config.yaml
d_model: 640
d_mlp: 1728
init_std_up: 0.0153
lr_mult_down: 1.5
final_lr_fraction: 0.0
steps: 6887
dataset: "wikipedia_en"
MLP neurons of a small language model. Each row is named by its layer, matrix (gate and up: input weights) and neuron, and shows model dimensions 32-223. Each number is 128 + 24 x the weight over its row's rms, rounded and kept within 0 to 255. Numbers have three digits each. A neuron's up and down rows have the sign that makes its largest values positive.
Before each neuron's rows, "fires on" lists the tokens most often at its 100 highest values on Wikipedia text that the model never trained on.

fires on: "er", "u", "or", "e", "a", "U"
L3.gate139:100134151122130158131102178117154140122130136190146112134193145084156118136123121130103167105110157080100144169086160097141142121141120166146167093132175127138142111128171140155160098146103072089107133129125129107114117129142132144100127150139107106162146170147123151101102099101109126069124154097122144095136103130112102085122121097178127122154104135090113163122165092134119111106131098137141166113165084149152121103139121113116126121133108138147149105115141133103184148096107111185153116119141122094135120154171129130160126120122094114131116127125091061152117120100135123129
L3.up139:130130140092116071127118146116157118148097136152128130114131187132139133115109154134120143099105128134112128159138065119140120113133102098124117120084111100142126158120120112113115109112113127134100155109139124153128135076138134117090119129128096122130128086145136081132113133108151163080153096114181135145109121120097160102180156182149159159113117116123155068126132135125155129147109159120135112139112167161134135163129188153138128119141097144140135160106171117096135126110132131165130139089120143165146102136124067139151122164116151130157086094181155150135187134126122190106

fires on: "2", "4", "5", "3", "6", " "
L9.gate971:100097106108111123138126165112195107121155120147144104156152108159103124141144105122148097122144133128176143137149145101156085113059126114112119111111154146138127089132119181110100111145090129144136159107158140145134132106178095117112095142130133107137110099053143141180154111160102121109120119122111183110128137075161147106093111116131148139075133104096137154145154105099107118137086135128139080127108081130156173138107154168134153139127122139129146095117153121162109132137122117149141105157148125095142094140132135121128100137157143136135118115154093136106135098135166126124
L9.up971:135131124155118140139102102120150131075113130142103129122136097091157119113161147156154159149149106118098176151161072122127085139116089114175124095144144091125107130114138112141109144149078122119117131105119103106124129133141136103148086139119120092098152144144090100133136076185160141103120151127141136165136154115126124150110130102154168153136087127156065159107123149092129119100110084163126129107100161162139107127102111151138123143124097142151102080090112124171121147115140122121149117121102153101191111147157128099127124160121149129155114118118177140135154121101111166162

fires on: "9", "8", "5", "2", "0", "3"
L9.gate344:092110108102119125096136078120137110150105127142129159125128151169123100143129119117132101150098124122175178140114068161111137104113131089143163109120143113181137178114143155137135172144122120133090114108159141127112104184162094150120125101116151123165131108140106144151117110135128138157115114151130129096129119161098155153084165112113111174110169135117136141127160126118155130132143145090141103129078140156131093125156117121123133142116166101103138128154140120166133091174142103188115070133123141151125110153141097140122131108120109157145132143175128112151132124150116117149
L9.up344:102122088168170151151113088140096148150048115164142087113117142146134117132147128163135142141145163151110156139177134106144133127063130113148123150127130150131116127098106155100106109109094140145181104131104121143139122193116090118151102110121125150174126121135090192160130179140114175149116132123136154161140153142124130118119149111115163138152144136129127099134143130103125139110092138142110140089096125156140105128130122136104127145110116153095113154130122161126111093138189120173139144093114142123098137135107127128151105159151186118150155113073114148122165152129103132091

fires on: ",", " \"", " and", " (", "'"
L9.gate59:114168120145099168109101106146137118192146157116162151158122128137131140150117174129131094131147079199129124141127157144100090144095117141124093128128103096105141118146093106154126143129096099159150113143091102134138159146112102103129121155133164104139131165132132137132117117080129107134134120122108077151109129104152147122149119116151119137144131103171070074114144127126162146149128145189095080123132131112095122079129099181113092111125135161097153145141134125143144074146122159113153154115086160100157105137092130119153104127090157117148124127140134126089095138151089108131
L9.up59:104143109123127158134131104101113152182105100125098093128102103142103151135101161139129105101129157153118118145096170159114152167136096147106125112123127096092122084138110093097137071112095145121119116177163133119116128128138147106109127154115140131130134133131115143120118084076171136129131090103145158132084134186125132139154133111141122123162118123118122093138144146136122150143121111134162037127127150119130154115101087148127118170131122160115158120163123195117135109110129156117175126111129109130139168117058097149143130091133125141130156137141137106061129121110081151111

fires on: "6", "0", "r", "7", "5", "a"
L7.gate648:131129150105122124120133136110139096152124144089116123119131149122145146138138137088147119121124155145122107099070093123106152121139128123128157154133108104128113168085129128180096093112106101123139135117115127148129140120137090174137125150118116183139149185188169157133151137058156178093113165116094143130069169117117117100124106121149119120128097126131103134152083148124094165127116137148134182121160115130144112062107135129163120102119144124123129179110130168160154141132085133129103125174122124137121165141108114155155157124091168095142151145124139133129174113101138162129
L7.up648:099147122128168108141145118112131148135102136116124118124151112144125144107151118099128147196114094161136118137084113139075133138115142119134139111109138148153123118134100133104173100108141106116129158122077099126149118148144121152105126133110081159167109118123130104131136140076131181120123127078101181147119140088119134112121123145160116110148145123150117151091079120127146199112107091145137149116143106129107094113145136087152176124144146096170075178138117153114149146109140124150094106134140132132115130139164157118126091133147172139143148118151130090105124168120147134127

fires on: " San", "re", " U", " Los", " El", "."
L3.gate1078:083100144169119128162100098113133105151124041118093138141097145124142100139119096182165136114143123116114140143096166117162152090108121122111149152135093158138148120080134115107150121126109158136121172138105137163112121133135091126102140128089105138151129168141132141111140156159109100125122087152149127150151160192155071090096141102132179134139197161111091127166179113151127078121105160109150137130135157116146100141080088167188152110148109126136110132128160160144089122114138143144108128138143118116127156103136123192144122158158143132104172090089100147135131167136132085116
L3.up1078:092080124110134130131154129165129148150143056141127117137118126140133089149110156143183100083128116117059125118094145124162157126130173138077135174147137091093109134106092127113097112117164193112143143139135131111159102097160106130133073154110113117132113118166139182159102138124094117159093123127167095080126127106090081139120101115135134100080132103117134149113154078138121133070125147149154106114124110125104109113125104115159111144106111137137130144124110149139152125204139102156127109148141100153152121149109146151122137173101102121127144109137137155124131146145127129125

fires on: "0", "2", "1", "9", "8", "5"
L7.gate1172:145080159119190117142087143116129099135146162135146105129141145163112167134137138149114108144102093116143177128118105123102127134113177125107126108131124132105096119102123129119206138138078146111135122099134119166132191115143163137094192164108100110122100126133125111109106122108123165124151149169106100139140147102124135113088132120134141129127123147116134098129107148149126052134123152139137113142136114106114110127115149095121092129114113130091124154112139161094146130121115143105139067104155151126162117148118135122134150166155181133121136104117128084142121158079114148091
L7.up1172:137138127124126103111134149155116126145182121135097112150132127135092163155190112111124126137159120137114090147123154138118100121181081162150107088123151132093119104100101068124110126141097107174139173087138119141110140147146130134147145121116124100174169103135147155155129078106109154140126142146072121117105104087111103135111102156165098107166153133145142117112112124135097127136107132130142130107146139115158167097158152129128117111152101126139105133145127162141128141144109140155090146087090111140139099118113104104120097098121124079061105114119114128095123095110129122153

fires on: " un", "un"
L9.gate1184:082170075096166100148176117134134105099109126109151158141088125130104112113097106119166141039147120160140128132074144141153114159142121114172107110108133181127136160116102154108113085136111149131127111093107123116127165089149121095131126119145137154136109115133119110150138094110118090143164135144136115151147173139091143171146153141111166142110170174152076139118164105121153164128112087098145104114107133123094102129126120159132112119069134151136113123076103106122114131111154153139124131134108116130117136074129108149108167110135099121110113116136098108119135147111117121106
L9.up1184:167144114141105118148138176130148152102122142162081120162138119155164183091131151186132147096098127126122108135101141124146139114149098143112154147096113104137098132136101145107117132150155130198137136161110191132147139138105125100134107118131115131123109133121089074143154152131164088084133128103130133151096149162119112132154110144110120124095117117119095084157149135129139099109135173121182133133131149108165123077145159090142141125136117082160082144120129090102197141100160094125123159120146110150153115099156159118175111115117144132103105123119142111135109140105118126112

fires on: " un", " Un", "s", " in", "un"
L9.gate1044:119151149171149110126114137142157136121131160116182135124110140118131142123150127161135079172105116152119144098110123131125082128133158139132139110124155086116067140111124130136164129099143152158160119122124110084112160150150143106128121132144145123129129134150123114201107161106098076128178100131099135123091166123140160089092087127128140153116139117146127130149142132104148110159116105111105140106183151150118133139110111133127130110124121143153142126124143104158112107105162077131152148123121122163073169111103176072113108120155102101122122123125113146118112141117104125137
L9.up1044:125116137122098132090119118102133119143106081182133172114129097123160163172112123102153114107110121157134169147101122138128163144106148140120072127117119104088110133085112119109145112100129088144120115130120115177140105139107104168109121142138154101149080108110105098122117117094106110152104108101097137138119120106130134147119157134137148112108109128124123134153193128177123169137129119156079121143072155150118128139183147135127109146111159137128139132121119112168152141130172065142097139151113146135119087127136103142151101082108155137092129107118093128154141117133086204141

fires on: ",", "\n", " ("
L9.gate475:120146115144153100127140113129133116143097135114166141094144115133100127103132148132112174105117104159146133091107143074145111156116121111113134130097136101129096120133132084160147138152086137155155098110139136119095153115119126124157119123121163135155127176146149076169072113137109135155136113114128164184144161099157160122130142139127140167115105121140101128146132127088103165135144168171139131131121126094117112118124115152129134067189129141129121129125129121097130084165093159078195142147112114118120109144157128126152111134158134095107122100108090123070115139123121136151
L9.up475:121151113102157148149152122111107146146085132151165133092163162127116136160084139127152107110152085186119183133115145087138132168127155148120127133117124113117099055138105122138131147151136174157118141127131116099143142098135121109132050139102118135159129136094123123141127086106118162128132072120109157111140154102115148132142094155159100158149087114138104141145155157136135101118146139123093170152080157148104133139110152127092095108138147161130111176154098138105135077197087118132136129140164143116139113144135119136153154140118111118126139115136154098074128115102149144097

fires on: " un", " imp", " Un", "s", "-", "un"
L7.gate1377:125101102135154145136133131145091141119205132160143109111091119133121172117139086111121157087094109135140099085137131140108142094129120109128145153101151120089125121091104110163158084089127110179135161127095142169145139137180146113096115152148084139133177155132101085124143136122135161113154138154145122113146088101124107108114127119143132107148175139135115076103131112124143164109128110145116123116144144123115105120138162176110131136149139157078167105117121103125149133090170129163120112134115154124077160111116154117112140101107105126107111105061167130122148145151102108139
L7.up1377:081135131133088112128135114110087120113105168127100151164130164112140102176154101133146157160099107130167125118166140118166099136141155132140075139128081094121128169128148071162123141159117172154136105144117151114105090130128112123116106111134113118146091179129124124118126123128166150105152094098088112138158136092180163123115138153122158123111117170078096135125095132147142119157140077177103125127111130165131125115114104131131158106101156137149139125137102137142138143099167085099109145128084105107132154118141099104100105116103124145100119120133156132077135109088103145125

fires on: "\n", " |", ";", "\"", "."
L7.gate1284:156082094107147118133132127142117141124111119123114093123157100157133142134143098155140111154111128101122149097157101141095142135126148112120147113105191145127111102103115085111129131110122147113147138133149150119121106157123156135111137124116119108142132096150099126119133131141136102142141128090114107102175104083103112128120100140187152106135124152119145105149130152140103188124146135132138133147160103109103118103131129164167121107091123143129113083161096141123145153130168107139152139101134072142137118129131135160163150140130143120096080082097124148090128120146122105099
L7.up1284:142112125092103150074126139167153150137176152106124096107141148117130144140109185162113120127140142108151146118092130119097153121148113123141154133110162082184150135093118073128109042133139111130178144133142107151153115122148129116133089131148104120127147137122095112127075147132072124119131169104146134105114161143162118121138194101137132101143082137150127144168128108184108110122131131159170132174131113119109140138093143129142139114165143118135123122123143118110124148143128114145191150146103153149171140156152108120109188135127155143096087106144091072103142152114133135128

fires on: " first", "a", "n", "y", " young", "ham"
L3.gate1553:106125175096142127098110173128124164132138113137144083119144112127157104161146186092125157134138119136115120122086131144177121124184093141122113139136153128131131129132113113091107117154107143182097139154148124085137121133146078076141075147134129125137128143140136161144132142113129130125181133103119116138149096074145137119098097158159079136129137127107135135133142119138130119184116133149145165133130145144154128140139121095122134121111146109152128112127127089134101124131151100165101108083101141105096150135122137102119118128101102123101163121116147179151114103147180155121
L3.up1553:130134124091164163088114145133147125113106116164121094093168164091123168139159149127093151157145128144148120144118104087116109110150140110137148144118083148138135120149115112100133115159146139177121110151141159083139158114147122078151124129120098136101159158162127149112106118138153144102128107112155120146134081106140123117107137164087123133133110141152141135142141114104079154145125094121135113117135098176128112126133145121121143131123138093150108140126086138142098107160100138136123134098139118158143077156156136115135085171106125109127148124127141167165161154123178164184

fires on: "."
L3.gate939:101140101134111113096081148136123109138120150102087088143124123162145136133101139103120126077129147112110142108133139171129131084136088146144095073115139101151128136071092165109112161131124135110163134168145133153125117180095139123154124116131156092145156147117094106177128140141100139136130169176123149121133115149125110122116106140151135105171111138094110133126120124105125132157132128107099161165139125136109116162154142114087148154146117132134115158123088121160149090114175101117170146138148142138145146125129112144129144141139092159144106090193101124145116125154137149115
L3.up939:090143084128131139136123148119107080170118111121099110149122112154125145146095115127131156079117139103125165125137167157089131117123099126125109069145127108153127124103089149088095139113124169136155130134140130166130137152094113121143130135166154145150130130090094132145118142135095142141121190164134140154153111166153086084093123129142142152146150089107135126127146164131122117131136108074135149137112150137119090110135160137118145113151111111135139143134118140122144128112175098154135171125145152136127110112115111156145149162125065170131094071150128110150108123180147177133

fires on: " ", " |", ":", "g", "s"
L7.gate247:121142146107131100091116094164129105163192113127094157190149133125144075127087123138106142127130129101135139149113143099160155137090099157113135117117158160111119136122114157134130160108088089114201122120137103097137145126147133155125155137099112130110101073120141116087132097123151101102121090132143158116116097128088093121147123187120107138130120131162130068136141120109135119135188156152119123100136123156104132136102112153112157096059108097143115152128112171139090107095125096115114126125141156117137102179143123130191106140117151114146122180151160119134139078136112115118
L7.up247:125166123097122169091122106104132150109165143144096144113121105061081150109092125160094136128115074138126152122114127137099129122149119120118149160181123171112116091139160109170126156148084172112127079154083158137176121118087141100129159130160095106100135099110146107114095092138108089135128089120091118111124126106115125110125134104119110167178116125157161093158151111138166104126139152100104134100117097114108119134158107140136147136164126176081124126179120104143136115203172146158125131122133128121138110158104095155108141122157141128114090129165105074120093095118107099128

fires on: " by", " from", " |", " on"
L7.gate1088:126100135143140108122138133157118077165137161119100171095126146114140188114143129106140098118106096132140146105161152147112159162129098156116135075132151147134128074084125169130110167193113142094105143136172106132127138127151153116137150105075133139129184155100121115115141130112090146144140139098138110104129100124137103134140139155151120152137078110126105127105129115119123107120130084082189093123151121125138144140137150133110088109167141155182127133115123119142096126122138121143094126160131110133104127163147126098129105107147137138147152110109103124125119098091136126124
L7.up1088:116078104120093121109154116147150097142136126148117150138129113103083130148142089146127121134142091157137100097103101132103103152177180172163159133162155109151129104137092108147120112114114125101155130139161122164153141136178144114157133189119099129151099140140128084146143148115120152153133176155115147120144119118158096092175165140133153117107114111183122108116154149167105170155147125110126136167163108121156096143162114115145095121090145141146047112138139106146080108114122175148109118140173104088133128104167119138167105132161115118125156113083124122163108148121154147082

fires on: " |"
L7.gate621:158099079139099122162129162100126150089112148132141095130137125099124142102159085120161130126106130125159105182124088115131182087103094154122105134124106134167137163110109149139130101119143113162131089187135129127150116134128130126133156133117141130094137121102150103142121165151139104132126104142107126121144098141128076148143081105129147102143146130137129142110135102146137148128084120117125130149096120090094103158160103122109093122132123123118114119134120082129115139137138067083132149173151185070125102101143113141142149078135115132118116184151128128097134112102086157145
L7.up621:137106155120094085155087104142127097134128129113149126083140127115086171086110092147122128108104104138130117119154112121089110116111097103159133131135111142115129141130135101091120129121116110119171149130111104125125151145161162156098104106094141127094121096163078142111129128127189146097123129117080097112113167141094083148101122126152146140111097139160103107103131110124110096090152094113126126172097130156177102098127125127135121130115124122124108121112155106155121157113113124170136142119130126127078139105124096113149136176147110140131130070127127086102107113154104108139

fires on: " |", " (", ",", "Note", " \"", "'"
L9.gate304:151099148118150147132139144102167109124133165074156137130124102160130117129073119132138102134133129142093138103110115121143133144139138146115139159157120121078118108104120141153132117139116129135091090110102109109103115130123144148137153124152147143125110121132154108128138176127134119115107116123119123175142162167104112141102120134161102132130129160146115130153137179164164155116147118150134109141119153137166133145116121110113091134124101141119128141162115066137142098099113108093133113147137129126104123119165126149126096124124164142148142111079155108148147119131086146115
L9.up304:136106131124110090150151144137116125128099170137147111120134118141145125128144151140122126107142091123120095086169125113091088141115150137119176133158142082143126135127072117143098120157102119140148131094138130139081143116156118126071138169101112141123181130106097116143105142150136157145159136150134112125148139137135130131119129108149123210128155137148101110136106155113110142150177123188136127135131113121129132098107097116162122141154147122126157166148166148120100095143107175156098092092074128137146131134125095184092104099116191126165172146129128115100163156148097158146

fires on: "."
L9.gate709:094122132156098118092099125106167118123180141117133110136118131167114100144108088091159102115125105160151107133141133169121101142105165111161128094139102128119125134137140110120163143106148154083185081122124114159118140171099146162123129164130101113105139137098103138114132120123108127175092156120162192106110112152130088138135096191094135149126128133133158152124124126126141166165093120115128126155137090097083093143133142134107174104159126142164124124117119135133147133166132102120151103163138138106152169076137124139122157159148098103142093132173102100100138125155148116150
L9.up709:170169152078100113106130113098123135169106101130136112138103117100157117129118128099141108115098129143128181149110087130105096102122155127116096147159093120131147083114120135117133122129148107130085113146105148119111109114112142111148099170134135133075157100168096120124179127131137142114094153157089095128081120128110144119124116085084107124113122096126159155158109140121159109167101143147123162157141094129129116144100120185109127135127128154130113135116154142154138125131115120160107156126112125132147171132138101123102135142168079145130162158120150135126151093128126133158

fires on: " |", "0", "an", "b", "1", "c"
L7.gate1577:138102151157161116071127147129092133115082114117084126126095125111104137123127118101129113117132105101110115152126109097078160107074141129099186164140146115164142130132096109131103142152128150155122157143105087156114130155074117082126110141134095109091133126133140126059135138119135098117112147123148151125133169096110100134088095149159130125113123127124140158115139179145106132131151136106164113092109129158137151137139101149114138148190148129139099182115116126111135135174156149152148119115163131116116113097110124134133151143139139099142130128163159143131137168092140081163
L7.up1577:142120133127124183098114082142128145110129179110144113153140125114097114145126104118103125181105162124148164122127168120125086104180095111135117126131106141082152134129136138128102131180137128115134124116126118176098155091107101122084143078108135116129174129158110137119141153128116146097123155111125070076120136133145192125132090142166118101125116134099152156125116133106123134134148094151145142112139127139179159117131125117131116092110116119098113122142125095162153145080153115118106147098119140155120130170141075110159112144117117118145138156138111122112108145170093166132

fires on: "le", "la", "les", "s", "d", "men"
L7.gate654:147134117123168106139109068137172140123104156129153097155125150181113070153118124102157154138121119099143161173143109132126148125166145126111150134176145130119174115135138112133131113131158117134129096121119116190113163131121117121159115135129127128095160112118078121109144128139093121160163079136102132098132150127106081176137140120130124121121137106109130107090124136151086131098116090178150114132108140094118110106115091130114162113088099128139134118179077095101133160139132130126150139113134139128093150158167129130111112118107157118144158074131134102146145068139110108143
L7.up654:167135155139173116135166151178163145148113136135085135131148138093108150168128174152144130108132132137132137123113115122152123153170099104156118130137143127070176099127102144105133116084124113131172122185120127126100115152107154124158092127148139122109110138107118134138113130163110118180133107126152097103143143085144099096182148133156143108112142131171113139135120071149127120100105143140134150136161168157096149139106118104103149127151123105112134111128109139123109150147116144135083149160140095150098171165151112111100128134108147131137139105129129123118126112139129132076

fires on: "4", "5", "0", "6", "1", "9"
L7.gate1138:120104105115113119099140103142104123105163146129113151121094137171128151095143130108143086141151120162100152129119129148137102114095136086100153151117107102119150150126108164155140109116121114126137111101124100121152127166112107124105152115123126135120189142128133149113130138145147127101154128137153151122132113148121171098109132157088114163152125129144124155133097119117130145174100148120080127139108152131112168135210172101131134095161099149109203123093092141125190123107117117121120131148124121146167132105135132130157116101109145098134131131143153154161177156100135152146
L7.up1138:114123129124142130103113104105132142160129141118159130099144157162101154134183123124192120164129142161111162153166158125119121077149137097089143110150166130109094132138110147081133120128119144140140110135137116167139128130081108101098156121104113148125112145110129152137097128090159141068158168145117114114137153094114101148126126131100097121138159111108118108109133134096132101143135137143119097070172092108147167139141153148138120103123179140137115104118121152113158108091165120152108129112097169118105171129131133109103104139140142113100118148126154104099081137179165157159

fires on: ".", "ar"
L9.gate469:132094116164116133109121154149075088158140165139145151123098139151092172162085113100085113152140109116111082181209115122102106135137133148151155112136099143157142114083165133151087142114115116142188103145107158122144155136075090147107120135125115107135116135123148131118074121157113120151126127159126127097161081137091155123194086157096125165159143141124144145107106193127182157126140100158131149134150151108123134099114083130158118098133161125155139075082095119139121115151142144139118091151155087130151152113104146124147148119131170106153102130112144114158114118172125140121
L9.up469:154127122113107112150151143080145143160099145116133121163111138129099109135101103124123157106096144132144168110141148180115126101124128139163165155173094126163119124119145065120128181148136138170139110131085114142139120146110118142126108100142123141099152128177120125144105119102113124129125150124182111084114104150133109123110154129115112115156061112132105107115128190140150160111116125114113146119096104112102099134126120151104143124143159148171155116154128160164095136132112105124087162121163120149131140123098085123101126135165151156123126130150126088088115174139110118133

fires on: ",", " and", " |", ";", "\n"
L7.gate1207:117139127154117133107116117098136105135130105108169110117151130133115147151132096140098114097130108086143122122144108135138147124095112159132110146117139140116127148108149156186158146151155087116115139180132103121114112148130102167138193134120133116115105131127120104175127103128128189115160131125122110115145098162123103140143119126172138135111111152136115119131136119078115161123159109132154129138131138120103103138130100151163113132134143132188120161077142113124196138181091123176164126135126155105120094104149108150115122151090129159112133133094142159132146126148145159128
L7.up1207:127111132142125178133080120103128145115110116102126127092136173102135108121138100123161126081107041132082124105092159150131158107094082165109129135173116101111100119089128178124128129125141135119152176140157135142161110146156099147138131174117102148102145148136108103164150132135127158144155126100120121170130132119103125180144114110137127085156155159138111089136078127118119145128128122146159092134118130119118122107119147123143136118127096151175106161107151131077135128151165174137131122091162140132098139133141105168094131093102098147153108095099132121155146116135096128139

fires on: "or", "er", " Hol", " Human", "our", " human"
L3.gate262:100137157084102130139095152124109141125141090100134115118147188065131108108138138141121165066129156129094132150165107137124067143095131096152150181150120137170117144145180134132152122139105116136112154141117173116081165116144090123147155150103140117104134116128139125124122129126110127140152110143122129139116087134167073111201130123153136144164125122125101148149095119084129143091162120136139157126080105136107166144160138139158173110162138160132113149116152126104164137119113156091099120147146141151160151157142131171145128135143137141131142155145129155120156139156125126136
L3.up262:121139136092121161111088126134115136155161115145085100138160151079131126121158138127131143079120162128100149105146148141089082170099107105145121122135103137124113133112142160152127142160112113125100152100124143138133156141142119128127124151102177136112134115123127123094103116129120114119117125115114135133100124097130099135188180113148130172136093109134127138124065108106157097104113104104104134143077134128115130121169156141126115062128138161157136112109141108088130147095083148113084157131164137162155147151125088149144149150128127118103115098107142144111120123156105187135

fires on: " |"
L7.gate1423:170138125139120072131127165127140138125151140158131116100105112153151110118116077124149103091102127130171102143126135172121142134128118153100124118089119127164104129113134106115145149117085182103124109170143083118134117132168119144117135144129143132114144126128127134137188144132106149123143154097119120120156130173108098120127101102095141092111145132093112160141127109123082112107091139115142127134157136152161130139163154114153114110115146123136104116093131166118107148073120075132120115137133145123101160110119034141138145149110110121133130116141160126128141136111082128139
L7.up1423:136079142097137127133113134083127120131119136081143074125141132206160156135132087103115093116119146137173118144087088112113139134119081149119099106135080149131161161084150116120157153101131117113140080154103115146161083138172139160111151095117126132131127156139113164097141106138147145155113134118149112112098158171158138157164117091126122130102154170143119106102126113147110077139141088121113117135083158113107120109133153099092130149131139108135103136110137107131130100103115128152172139117131166121084130138098062122159135156119116149148148144111141152167117149137111121122

fires on: "4", "7", "2", "1", "8"
L9.gate105:121076136136138091150126112104106167115104129144149122128124126208099173133138113107144158147162119166145151162163107110106130119158130138109130113126147132097131103138137087121128150134096108145121109152120139098077147161178124156164150183104167092150150133142149071161149155164094129135132135128145112113109137154126157094155114112115141089119091119168197095175126195146125096094098105173156129138117148136123142118139128072122128151123124160104130107057112176130134122120146149117102139139104140163127109166110114098134147108125148109149141134152131159181132133163109161077
L9.up105:117154126155121126113132102120102154139110131113141099113130145134089099109122109119125124137128163152107122117104111102152093084108154144164150129169120163112103153113136120127151101125108144169143146122151135110141129149119131103126096187079156089144130085166134166146156132160074148134181125139137110118091077133123106091127160162102119130158116121165154126166104166106113154136144112153142153115141124149145130137105142133141114133094154131130086149125126137128097098143186130149131159144112123135125121134137173127078101128105125116106105132084104113136127091130152114093

fires on: "-", " a", ":", " the", " |", " goal"
L9.gate731:132141104100101092132095097137119115124151110157114135121074128132144099082073102130140104169119128113101084097109108146141149100144103091152123127069152116157113164127097181106153117151123114163181147144147137130080126180114103128099116119148137161130123085133132120084154094134139174115101112121106112100123117102099103116161108110155087134089151123156125139110133129108155117137126123091175116196159123122090124112109144150099140106069138149150128149149120082147060136161111107114110076119160116119139100145135110138160161125077156141128105074090110148108107170100133105083
L9.up731:167179119121117138151128093139145105151175129101112105123100164123115104122118166125112121095141130129136109093149124128127148145119148080152134069121103101123154118125164102124102148133125150154104122165098181162175108137125115132144121130162191120124170148146136136106104204148143134119107121127128146132069123114118110099154120160155159161123126106135110161129123127113154135131143124112107123163144124110130121150125127114155142119151158151132124108142086152110147147139162126146122101118156109154143113108148098104133139160161125117111127116159121135120108195128112087100

fires on: ".", " the", " that", " |", "|"
L7.gate274:142127093122109144087145136137121091128163115152097138123081148113124110113138141121105090141142128128129078117139119096122120113129120105137130122138137150110133134140130145139110106142066102117149054131105155138112123128147118154126121128135164179143165141136079145103116157141141172132143151136119106113221133114111114071160121143120147128164094150118142125158149159136176124114109083119122127106136160119127151134117128090118135121109140105128140142119116159150110105135089129155162138139141137126151151168113095147128145114172097109115107140127093135126123191129112115115
L7.up274:106127145157122123171104135116123084130168128085103128093115130150132097107071126103144131175116143161113109113077135118115129166130139115129115133140079099115115144140141153143170118107115123129100139145126130127145131080065150134140115160092148139108160084101124151107150090155105128123121165101114139106090129185126083099141148160121101127135117137115147146131136073097198128162118125112112095086117127126127138105092143131152128107132106151144143147128079172104137166125121117121121152111107136128145119109133116106115104113119109098106121142162091113118093120137073171152

fires on: " |", "|", " ", "2", " Apps"
L9.gate711:086111082145128136108126154138137118076114154113115109176141118149116127127100150166128154140099104137152110108157127133134085126127097123155140130112120132135129087108134157140150101151131119135159137160121136173116130091131092167127144137121124114142102126097157132141110109137130122114125124127085098182151134121125110128161147119112143085100135133103136141131151141147153166098106117095155124109126093123130097117081116130151120134157118093114094105135162122128092106126113053101163137104129118128151112154138168122119122057109143112119151116098151126196185111137126152162
L9.up711:129104174124115132136090137116124129137103149089084114131117109160121114161110099136153096088107141165135092095149134102116104119085111115129122095129119123163108141109135154103123129132094127102154131132131098129126111127166127118116132089130077120110110132141114127142142126145125101129105129140137124126147186129117107105137129096130129084105106143067117152140131126096166144155072131109182122109151167149122108120112096123127142133129087092100104084093126165147081125147141066107167093116148126140124103122098159127135162137131128167146147150088129185116138087125131143131

fires on: " |"
L3.gate1212:149123168160139117116151096136174109087084117111127130114131113112136160106089128146116123097089125101120145104121161122060158117141142145095118127096132111116094163129100108120158127110120100091095134116110093123108141146107095159097126134131146099104105089104148108114117161127131140099121104091173113149114133133139135113162140139151109147141117151138122144116110117144135156114091079082103116147130162150172094108139137133138107156185140141157120097126138097102091118118148145126137135122151140154110133150112130124146162150143153155146145126133154168151132139117106158089
L3.up1212:113107158147097122103151108146178118110092113121138100129148117136130147131110118139111114113119095104140146089125127110057159109161141123105123091089154080115109156125131107141120163106149154124100131137150109147134168156107129172114133150141145104079129095112125113114090148112122115125136093117168110154155141163159109149152143154121126127130131125157118144104111126156162175112117095088085155119152149122161107118154162143141107146194118112143121125132130101092117136132148129131130139106142140156103119141118148124162177139132147129134112106127138179145140171107131117108

fires on: " |"
L7.gate450:156103078109137146087105163180127090105140151077145149129143151163129148153151124134104139094108118123141074131110159106088168118152089127137112083101160104120144122119167104133152124174108114101118137200131143115103120129120116134139132110129176135129074120144163131157149153125123083108147107131147128161115119127123114118183097111161116151114092108144106076124120148144152158093156136136099138148106079141163099136177147136121097144120105095159109128138178130096150120124130111084159196094095115146104117110112123141149134105153108138146172132098142130116137122141075143147
L7.up450:154141127137095117127161156125137152113075205080155092099150120146106140116105187131118059119147102156137157153073109120160131138126133156147148120172139109121121130078105179102158090114150107131163132174137135132139118153150121145117160171110158085165118125116124125129107110089090187143178123124127121101159145127147117113137153129122144102116138155161109166138136140124103175085171098126108108146148107107133083119144095146131164149160125164145103118130198075104123110132146128141142117125132116142105108141119122127142174155144148117105154124102141128105171144150129160143